From a checkpoint of a small transformer trained on Wikipedia.
Training: a variant of Muon for these matrices, 3943 steps.
MLP neurons of a small language model. Each row is named by its layer, matrix (down: output weights) and neuron, and shows model dimensions 32-95. Each number is 128 + 32 x the weight over its row's rms, rounded and kept within 0 to 255. A neuron's up and down rows have the sign that makes its largest values positive.
A block is one neuron, or neurons of one layer that tend to fire together. After each block is what it responds to, as a language model described it from the Wikipedia text at the highest values.

L2.down22 [173 170 162 146  88 107 124 144 126  58 121 168  66 112 136 107  85 194 153 133 121 209 179 179 108  86 138 103 144 149 121 141  91 207 124 112 108 116 119 111 159  58 142 180 114  67 102 126 115 115  96 161 133 155 146 131 173  97  69 164  64 100 185 128]
L2.down32 [ 97 126 111 114 139 148 127 187 126 185 103 112 140 108 213 131 131 156 149  64 159 153 100 137 120  81 105 135 173 138  50 110 162 115 136 166 114  98 105 117 151 108 129 100  93  97 128  72  74 154 140 162 124 144 123 131 157 106 127 131 120 124 115 125]
L2.down127 [180 129 110  92 105 151 113 197 144  57  92  91 123 144 123  97 148 174 202  97 126 127  84 135 122 174 164  98 156  96  94 166  84 113 159 161 100 129 109 123 136  84 109 191 145 163 101 127 146  92 127 163 141 127 130 124 153  96 109 100  93 121 140  82]
L2.down359 [194 170  75 129 120 169 140 151 128 198 123 139 131 182 125  82 126 126 200 152 122 114 125  77 143 106 127  94  78 141  94 185  95 154 137 127 119  92  83  76  88 146 123 101 138 139 172 149 116  72 114  97 165 134 115 164 130 167 139 130 161 120  91 166]
L2.down417 [133 131 107 197  84 167 130 135 146 132  39 116 114 169 166 141  98 154 139  77 131 155  76 141 121 150 167 124 106 149 147 102 184 135  65 163 127 128 115 119 107 130 179 131 126  58  45 106 167  85 122 147 110  66  57 112 157 179 129 153  92 143 102  84]
L2.down760 [ 89 111 126 158  33 139 124 139 111 113 114 148 146 147 138 119 134 130 163 127  79 156 116 176 143 102 120  66 122 110 139 138  99 165 111  94 113 124 104 143 130 140 132 113 152 115 196 105 120 141 140 125  93  77 146 172 134  90 101 104 108 129 104 155]
L2.down781 [174 157  80 120  57 133 136 139 154 134 106 173 109  98  67 124  70 101 125 129 139 111 112 190 131 178 152 137 128 158 115 131 102 183 139 100 120  77 119 123  95 114 124 113 113 105  73  89 131 112 157 164 103 131 113 111 124 155 100 147 108 180  82 110]
L2.down813 [115 166 104  83 141 168 127 109 142 129  95 109  61 140 140 168 144 187  95 135 131  79 170 137 126 119 158 100 126 125 157 164 107  68 106 138 178 153 166 147 146 125 169 109  86 113  72  68  73 177  99 122 128 114 154 103 102 130 217  78 184 130 112 115]
Description: Wiki heading closing equals

L6.down618 [169 147  85 162 153 146 111 154 152 137 153 126 150 106 153 124 174 196 127  84 101 182 112 132 166 148 112  92 116 166 193 131 160 135 165 136  79 169 119 144  92  74  57 103 141 114  95 115 167  99 165 162 169  81 135  98 166 110 139 166 140 123 176 213]
Description: Preposition "on" (and off)

L4.down83 [158 161 153 161 124 159 112 154 155 121 135 114  98 200 140 140 115 145 166  90  82 121 162 102 100 115 123 136 120 139 109 163 128 124 131  77 159 146 118  83 140 187 123 148  81 137 115 149 146  85  77 110 100  91 219 125 105  70 150  92 180 127 185 142]
L4.down140 [ 94 105 114 150  64  39 122 121 151 181 128 102 160 117 166 123 134  75 105 123 166 145 117 136 160 118 122 130 138 139 110 116 143 143 125 139 186 104 165  79 105 114 153 119  76  80 168 101 125 100 131 136 115 111 155 119 158  64 109  93 160 116 141 148]
L4.down257 [ 98 120 137 161 142 114 156 157 129 142 110 134 150 134 203 146 152 167 155 109 145 120 121 132 190 156  93 151 112 105 103 167 194 143 136  92 158 131 146 182 126 163 124 122 140  90  75 130 116 159 171 119 122 160 130 120 167 136 170 100  94 124 116 135]
L4.down268 [ 73 131 179 131 139 169 162 117 129 120 143 153 149  91 128 161 135 135 135  84 120 145  78 112 194 152 142 134  46 110  87 151  62 130  99 135 146 107  90 152 129  77 119  99 143 138 137 116 153 128 156  72 117 161 126 114 152 134 150  90 112 124  61 130]
L4.down328 [119 149 122 139 206 105 105 184 168 136 128 141 135  93  99 111 124  92 122  71 134 149 115  96 126 124 128  91  92 109 152 114 152 141 128 129 161 185 152 122 184  62  94 142 139 112 110 142 180 167 173 147 136 173 105 160  78 148 166  77 195 128  89 153]
L4.down351 [151 149 158 137 148 116  83 121 168 147 125  65  92 137 108 101 190 115 101 113 158 136  89  95 159 146  97 167 159  73 155 116  78 157 100 116 155 112 104  87 134 204 141 151 138  97 107 122 127 162 130 177 178  85 106 115 103 118 153 131 103 162 199 124]
L4.down441 [ 93 134 125 175 109  98 114 138 122 127  90 154 133 127 122 148 176 120 155  88 102 130 145 119 123 108  69 127 138 114 108 111 163  87 157 201 156 134 140 132 163 110 149 160 139 127 148  73 136 165 164 160 107 143 194  76 157 124 182 139 118 139 133 121]
L4.down573 [ 86 106 159 151  68 114  72 123  98 109 129  33 144  74 108 129 126 125 168 101  98  87 108 133 170  84 117 151 176 139 109 140 123 128 137 124 141  75  94  95 158  96 138 105 156  69 139 149  94 171 139  96 125 152  91 158 156 173 111 119 102 149 180 179]
Description: Short prepositions and prefixes

L4.down40 [129 115 118 156 159 133 172 128 142 123 134 142 175 101 124 129 115 150 139  97 152 149 154 128 159 115 143 189 140 102 106  80  89 113 159 152 107 125  70  73 172 141 151  93 152 119 169  74 126 112 166 174 118 132 148 106  77 146 140 127 145 106 148 119]
L4.down143 [137 122 139 160 127 179 131 187  49 110 112 136  67 117 145 196 212  79 168 143 101 118  90  80  75 101 108 147 128 157 114 170 167 132 123 119 183  83 125 225 132  91  92 121 109 158 142  88 100  97 107 130 136 185 154 136 146 117 137 135 132 147 148 146]
L4.down175 [ 95 108 137 127 134 104  82 106 185 158 148 144  94 119  62 105 143 147 136  98 103  61  91 141 108  48 199 128 155 128 126 161  81  85 186 146 140  71 128 124 208 127 171 112 143 112 109 144 155  75  86 124 120 104 155  95 142 115 162 149  72 180 117 142]
L4.down310 [164 109 106 111 114 168 109 123 146 117 124  96 107 169  91 133  95 113 122  87 124 158 200 156 105 163  74 113  95  52 118 119  52 124 148 159 146 170 174 150 173 120 151 112 127 104 123 167 129 163 105 189  76 147 151 116  90 170 129 123 134 125 140 114]
L4.down414 [147  97 116 134 175 147 127 104  92 122 173 145 159 120 132  97 119 115 135  66  98 114  93 116 106 102 199 130 118  79 142 178 116 102 200 148 100 137  69 176 141 107 117 124 131 127 119 154 194 103 117  81 107 133 147  99  88 116 163 108  97 159 174  97]
L4.down492 [107 126  81 154 106 120 145 107  65 109  78 137 164 126 110 130 117 137  97 127  63  73  60 140  61 145  83 161 123  98 141 121 166 101 160  92 105 140  90 132 103 120  91 106  88 134 121 156  97 131  88 121 108 168 129  91 175  53 109 122 156 150  81 147]
L4.down736 [122 116 103 130 151 117 180 180 139 126 112 170 143 143 108 104 102 121 143 109 118 111 210  92 113 124 124 148 223  64  70  95 124 149  99 139 138 129  87 185 183 108 126 137 151 125 134  98 138 126 165  85 112 157 118 189 124  85 113 149  85 131 132 119]
L4.down778 [158 117 153 142 167 169 141  82 124 127  52 198 111 147 139 121 133 165 116 178 104 119 162 170  94 137 128 186 107  71 126 120 146  69 123  94  79 112 184 103 175 139 115 155 132 189 125  90  95  99 139 137 145 173 156 158 112 101 129  74 151 137  91 145]
Description: Clause-opening boundary tokens

L2.down11 [133 150 147 156  96 107 107 178 117 141 139  97 129 166 138 152 137 146 158 138 159 147 149 198 167 100 119 157 121 160  73 216 146 129 141 101 116 167 104 141 179 148 176 142  87  97 106 137 147 158 131 225  63 122 113 120 126 190 129  69 168 172 159 155]
L2.down73 [178 157 135 175  70  76 139 100 180 159 165 104  95 138 176 113 124 119 122 144  99 179  97  56 121 139 177 138 112 143 193 131 192  99 107 161 186 163 107 111 160 128 184 118 124  91 167 126 121 169 152 168  97 119 181  99 115 100  73 115 153  91 147 108]
L2.down172 [147 160 106 159 136 105  69  94 112 132  61 145 113 174 160 108 139 157  98  94  47 136 160  89 114 173  65 145 150 175 139 195  88  93 124 153 123 115 117 146 116 118  66 121 164  99 124 117 172 115  61 161  83 110 103  66 143 175 142  54 139 124 184 101]
L2.down266 [146  98 113 121 121 158  91 127 130  98  52  66 141 131 115 141 169 127 128  89 139 135  52  85 142  80 111 151  89  78 159  64 173 107 176 128 131  93  90 152 160 156 121 119 132 134 153 139 118 121 124 134 132 107 112 116 107  93 156  81 139 154 151 182]
L2.down274 [152  74 143 155 122 119 114 168 106 116  81 150 133  80  94 122 142 154 116 153 103 164 142  94  50 119 139 100 211 170 133 158 157 168  81  80  90 118 101 136 177  71  93 171  96 157 146 103 101 148  87 163 119 145 126 104 149 156  88 160 156 146 101  69]
L2.down285 [106  95 150  98  79 106 156 102 117 186 155 108 124 173  87 116  99 201 126 217 156 161 175 110 141 105  80 118 120  72 204 110 119 149 171 148 129 121  97 107 118 146 145 211 135 169 147  77 125 179 177 152 124 145 122 103 138 110 177 107 155 140 199 116]
L2.down573 [128 116 111  75 153 133 102 164 140 129 174 111 103 171 170 102 101 115  76 102  56 105 138 113 148 120 127 159 128 137 135 143 145 115  84 143 146 124  88 166 117 105  78  89 113  89  91  92 119 176 125 174 191  72 162  89  97 172  75 138 157 129 116 173]
L2.down626 [102 114 139 120  96  75 150 135 162 113 161 160  78 162 106 160  83 130  60 157 127 101 121 104 109 169 109 143 161 148 164 148 177 167 131 162 126 151 146 144  78 160 112 132 146  85 116 130 165  97  93 136 121  86 168 108  94 101 166 122  99  97 149 123]
Description: Mid-number digit chunks

L2.down192 [150 108 115 133 181 147 187 152 125 182 120 116 118 136 142 121 127 131 161  78 119 149 135 159 165 135 142 122 155 105 100 155 135 236 101 194 142 128 113 107 163  93  97 153 132  84  87 114  91 110  83  75 101 190 161  92 114 124 154 119 125 105 166 178]
L2.down229 [130 122 125 109 111 137 116 135  38 140 196  81 181 126 147 100 179 148  78 132  87 101 120  88 153 119 103 189 159 124 123 120 145 138 181 110  88 173 130 155  90 158  76 180 199 102  54 145 117 185 103  68 162 162 141  95  69 126  87 153 130 105 104 135]
L2.down314 [168  53 123 133 142 158 139 141 170 132 171 146 155 170  87  93 138 102 131 185 107  86 127  81 145  77  97 118 111 108  65 119 116 136 126 128 115 150 101 163 135 148 118 117 184 149 130 112 176 131   3 139 138  91 143 118  78 138 166 161  82 144  84  89]
L2.down396 [141 187 116 134 126 114 155  88 132 146 120 145  97 131  73 116 191 100 196 137 145 105 178  93 123 173 120 104 145 120 172  74  99 116 101 123 105 147  88 150 204 149  96 140 119 128 138 160  96 102  82 164  85 192 123  96  81 167  90 169 127 149 134 112]
L2.down427 [130 196 117 161 100 203 127 114 146 139 154 132 142 211 123 105 168  94 112 111 138 166 115 107 102  29 111 125 139 110 123 157 123  67 176 185 108  46 113 105  85 110 139 133 115 137 152 124 167 110 103 147 100 134 186  95 104 117  98 152 153 111 158 134]
L2.down530 [153  71 100 127 124 124 135 119 168 155 138  81 106  45 107 180 150 117 137 202  93 139 170 133  96 148 162 101 138  99 113 137 174 120 192  81 120 130  62 128 112  97 149  78 107  64 148 142 115 135 117 103  83 177 136  94  99  75 156 134 159 142 113 113]
L2.down534 [177  92 176 150 130 177 183 200 207 117 107 139 118 106 190  98 149 143 124 110 158 140 154 129 114 205 194  84  93 115 198 130 142 113 138 105 121 134 133 169 129  81 148 168 101 119 137 112  97 101 103 144 108 152 168 167  99 105 168 120 126 138 166 147]
L2.down803 [100  93 119 167 121 143 129 197 133 135 152 164 116 137 102 109 134  64 124 130 108 134  93 177 149 192 100 154 183  66 190 120 187 106  48  88 132 171 142  81 133 141 172 164 183 183 156 103 127 160 112 174 128 161 117  98  96 114 160 167 102 137 132  97]
Description: Relative/temporal clause openers

L6.down73 [186 105 160 125 156 140 180 163  95 142 149 160 132 146 179 156 135 134 175  95 135 106 125 138 159 100 131 126 143 118 194 108 115 107  99  64 109 161 154 172  78 189 150 195  76 149  89 112  85 110 150 200 160 154  81 114 154 128 106 111 129  88  99 168]
Description: Wiki heading closing equals

L4.down123 [140 165 181 143 175 133 132 173 117 120 104  73  97 103 132  67 103  97 142 180 129 127 106 120 111 185 133 139 162 111 131 139 162 142 182 119 186 114 126  92  88  70 145 152 101 166 131  88 103 101  96 144 116 143 147 100 146 166 126 152  52 101 117 131]
L4.down145 [152  94 114 159  96  98 108 185 153 149  97 112  86 157 200 125  79  84 170 132 105 132 126  80 192  95  92 172 157 135  93 143 155 103  94 120 133 173 167 173 144  72 158 140 131 156  69 123 156 176 141 161  95 118 116 118 158  79 170  98 170 154 174 102]
L4.down319 [137 103 118 103  74 131  97  92 142 152 110 158 152 129 125 149 101 148  84 111  76 139  72 129 127 181  98 140 129 112 157  95 128 112  99  58 128 176  97 155 174 128 101 214 136 106 113 103 102 133 139 168 153 141 161 122 135 119 137 108 235 124 137  90]
L4.down462 [ 82 148 123 110 133 129 105 196 129 148 154 107 111 116  79 164 166 110 147 121 118 192 120 140 140 121 158 129 141 130 117 112 118  95 155 162 111 114 110 132 123 132 108 162 111  95  95 113 118  95  95 118 145 131 190 139 131 129 176 130 147 120  80 141]
L4.down517 [123  75 173 143  79  77  70 133 135 111  76 155 152 116 103 150 122 164 181  69 182 115 163 142 148 102 106 171 170 114  89 103 150 146 153  95 111 114 109 104 128 162 112 142  92 102  77 130 156 203 141 150  83 123  83 142 146 172 201 119 131 176 213 161]
L4.down675 [172  97 129 111 156 145  78 144 109 166 131 103 155  80 126 102 153 149 150 166 134 143 110 126  91 177 120 143 169  62 120 186 140 184 140 178 149 152  93 166 179 102 127 102 107 147 127 126  66 148 183 149 116 100 116 122 134 193 155  99 193 101 110 134]
L4.down782 [137 153 165  46 137 153 137  67 116 118  70 109 142 130 132 156 125 170 144 168 162  95 181 124 112  49 150 118 107 127 158 131 152 123 165 132 117  94 135 154 170  49 117 182 188 118 125  62 138 176 115 140 135 119 102  64 120 146 116 145  97 101 235 126]
L4.down830 [134 111 148  64 125  37 128 143 103 152 136 184 158  78 148  69 111 168 128 143  90 144 163  92 141  97 133 123 171 108 133 116 150 108 188 120 154 118 111 168 194 113 119 150 177 112  92  52 125 116 183 161 163 120 168  73 100  98 141  76 177 151 179 167]
Description: Numeric quantity tokens

L2.down316 [ 93 121  85 107 124 153 131 164 146 117 166 107 136 123 121 120 109 137  83  60 166  78  97  75 131 123 131 168 156 114 119 154 104 121  89 102 143 172 126 142 144 132 162 152 103 118 109 122 123  80 114 113 128 173 135 114 141 115 109 146 153 183 109 114]
L2.down361 [157 102 102 165  99 134 129 144 128 107 113 207 116 137 112 133  81 162 168 109 126 142 113 136 108 153 129 125 161 138 161 125  99 172 173 178 153 126 150 108 130 124 110  94 171 102 167  98 149 104 150 125 161 111 183  86 112 118 146 126 196 103 123 168]
L2.down376 [150 162 173  99 193 146 110 152  84 119  95 141 129 152 154 152 121 102  63 191 137 161 144 141 139 170 106 184 138 107 151 120 125 189  91 110 172 205 131 178 102 172 134  99 154 100 102 171 171  99 166 141 102 108  93  94  95 132 135 140 130 146 134 130]
L2.down404 [117 100  91 142  99 139  90 162 110 189  73 148 142  94 169 137  77 143 104 171 110 198 100 119  46 153 198 104  99 104 150 144 101 129 153  80 143 207 164 100  69 107 163 147 139 211 158 187 122 175 175  86 117 155 145 161 111 126 120  80  84  99  93 135]
L2.down473 [ 92 121 152 115 146 143  95 110 130 159 115 137 183 123 137 113 122 173 129 124 108 138 150 117 166 128 111 162 132  88 201 167  73 204 133 130 142 146 173  98 105 193  52 151 122 129  80 147 207 130 180 166 178 124 101 105  96 117 146 118 108 110 140 166]
L2.down611 [146 195 153  82 174 177 152 141 136 191 138 116 115  88 161  97 209  63 140 128  80 137 194 107 137 151 118  97  94 136 137 106 145 143  49 114 166 135 125 217 121 135 116 141 125 131 123 132 132 138 160 117  91 116 123 139 157 105 156 181 148 118 143 109]
L2.down694 [120 123 147 133  80 139 138 116 190 152  98 195 132  86 155 126 118 123 117 142 116 113  68  98  50  59 123 117 119 222 106 146 130 167 124 172 182 135 103 174 167 158 151 105 119 130 184  92 102 132  86 137 130 135 142 137 114 147 125  81 149 124 167 108]
L2.down753 [118 122 135 197  43 166  70 175  49 152 151 141 109 127  80 115 125  87  95  88 134 156 122 120 109 126 177 149 123 194  81  76 116 119 119 107 170 136 139 157 149  87  50  99 110 188  66 131 143 113 145  85 145 117 139 103 144 117 132 146 127 139 151 197]
Description: Word-initial O fragment

L2.down39 [151 124  82 167 167 108 112 164 137  91 133 161 186 135 129 170 177 149 185 149  92 143 134 131 164 167 122  97 179  83 142 179 178 135 136  77  87 175 103  94 148  92  48 122 142 137 168 111 117 168 146 110 216 182 136 184 161 151 148 103 178 184 147 154]
L2.down236 [136 136 115 147 135  98 137 139 198 122 145 137 125 159 118  90  59  86 118 126 108 165  77 132 136 157  91 130 146  79  80 130 121 119 130 214  69 161 108 113 115 121 128 114 136 104 106  91 110  40 128 163 148 105 112 126 119 146 164 107 140 194 115 143]
L2.down248 [ 63 173  76 108 121 211  87 116 148  91 161 128 185 171 140 160 126 170 126  52 117 172  93 152 159  56  91 173  98 143 121 120 140 125  70  41 126 125  91 100 146 170  80  94 160 111 114  78 136 146 168 126 121  76 164 129  70  96 127  99 148 123  94 172]
L2.down255 [137 135 149 111 113 131 101 110  86  67  90 123 128 129 191 126 155  86 138 128 119 149 154  89 159  69 107 194 138 181 107 107 166 200 145 142 161 144 151 148 161  80  59 161 106 124 110 127 190 163 102 114 105 159 162  75 144  88 166 120 179  79 144 150]
L2.down444 [138  96  42  98 130 125 145 175 125 140 147 167 129  95 100 128 165 126 110 152  61 117 102  78 142 134 158 102 102 122 118 192 104 138 149 128 220 171 116  90 156 101 160 188 198 101 148 100 110 129 106  84 125 100 139 120 116 129 101 122 146 117 131 179]
L2.down465 [130  69 149  97 218 148 163  89 131 174 131 147  63 145 111 143 168 126  87 153 137 172 119 167 163 110 154 135 168 133 136 130 103  65  56 135 142 154 147 127 141 125 166 167 135 122 143 113 139 183 122  83 165 135 157 161  97 155 112 139 137 100 155  88]
L2.down671 [134  65  99 146 178 158 162 121 135 172 114 139 183 100 107 207 147 113  78  92  90 125 102  85 124 108  90  84 111 105 120 214 128 219 126 112 175 140 114 103  97  78  78 137 152 111 139  78 130 109 124 128 186 107 146 116 115  83 153 121 169 112 113 190]
L2.down774 [157 124 115 201  91  94 178 126 111 232 128 156 115  97  96  81 119 116 105 183 117 152 126 158 185 133 117 137 125 112 178 141 125 161 142 151 160 126 173 109 134  76 111 145  86 107 147  58 191 127 164  73 124 128 118  97 139 157 165 101  81 137  66 148]
Description: Clause-initial locative prepositions

L6.down427 [120 141  94 161 153 119  86 148 111 160 159 106 191 144 182 199 129  79  83 216 153 116 107 187 139  80  91 118 167 138 189 105 135 100 151  93 140 176 163 101 154 182 116  95 123 156 156  97  96 180 138 133 155 159 114 151  99  99 105 149 120 118 105  87]
Description: Mid-number digit chunks

L6.down172 [174 110 116 161 160 115 124 116  53 171 111 126 116 106 197  89 141 124 128 118 175 167 174  86 133  94  88 166 111  75 125 142 216 187 104 143 120 166 117 195 146 153 115 123 139  81 152  78  89  80 153 131 170 167  87  92 135 131 136 122 140 131 130 117]
Description: Clause and phrase openers

L6.down615 [142 132 127 124 131 161  74 139  77  39 160 100 164  69 100 153 140 139 152 125 137 128 116 113 108 188 142 117 132  76  87  96  97 168 114 106 176 171 143  89 142  71 127 196 189 102 140 138 157 138 148 110  84 131 110  44 115  87 170 139  63 195  90 150]
Description: Word-initial capital fragments

L4.down7 [191 142 106 140 107 127 147 115 105 121 153  65 132  88 129 165 131  87 172 136  86 184 114 180 110  85 119  92 109 164 158 110  66 124 132 147 127 109 106  67 105 117 121 112 116 142  86 113 148 174 152  61 129 130 160  99 127 106 138 131 120 159 171 120]
L4.down87 [139 116 141 143 132 102  58 177 119 168 148 102 137 182 141 109  90 103 142 141 130 132 132 125 137 107 107  90 117 141 146 178 151  74 126 183 115 158 195  90 131 145 119 157 142 126 133 145 126 121 114 169  76 118 133  67 140 135 165 107 190 133 115 127]
L4.down100 [ 83 126  90 190 121 136  96 140 163 124 120 147 145 134 103  94 172 118 108 162 149  83 106 150 146  77 109 114 135 141 131 161 173 130 152 180 117 187 115  99 156  66 109 141 105 136 136 130  57 104 129  91 111 139 105  89 115  96 145 164  92 124 156 138]
L4.down148 [127  96 171 164  84 167 147  82 185 143  87 191 143 104 123  77 102 145 108  88 154 186 131  47 122 135 127  92 175  97 190 101 149 170 123 157 152 152 133 180 140 117  83 163 110  76  99 134 164 141 121 123  48 114 111 107 134  91  89 149 156 101  84  82]
L4.down311 [ 61  94 177 141  78  99 130  94 108 156 187 109 147 114 131 151 181  69 130 141 102  55 149  96 153 139 105 164  75 100 115 201 126 195 115 200 163 143 124 143  65 132 144  83 194 121 141 137  92 131 123 157 148  78 172 173 157 134 153 112 137 156 133 207]
L4.down465 [151 141  75 124 130 163 161 169 111 116 114  69  66 144 138  78  60  79 125 152  94 147  85 133 157 117 182  93 152 115 101 114 117 125 111 165 155 157  91 113 123 131 110 173 151 176  99 136 123 101 161 155  72 130 124 162 112 213 152 143 147 157 148 150]
L4.down488 [132 147  97 200 101 163  98 132 147 133 110 118  78 102 146 130  89 141 191 105 153  88 113 145 153 117 161 121 129 156 173  83 106 120 137 125 109  70 116 123 166 144 151 120  73 122 105 121 152  48  97 135 161 206 135 170 139 107 119 141 118 111 151 119]
L4.down764 [113 146 156 167  98 128 106 137 142 127 170 150 179 185 126  90  88  87 140 171  93 117 100 120 162 184 127 103 122 145  91 135 120  98 101 138 188 122 140 135 129 124 143  68  99 121  84 149  82 135 145 163  71 161 148 175 146  99  68 232 122 107 101  78]
Description: Section heading closers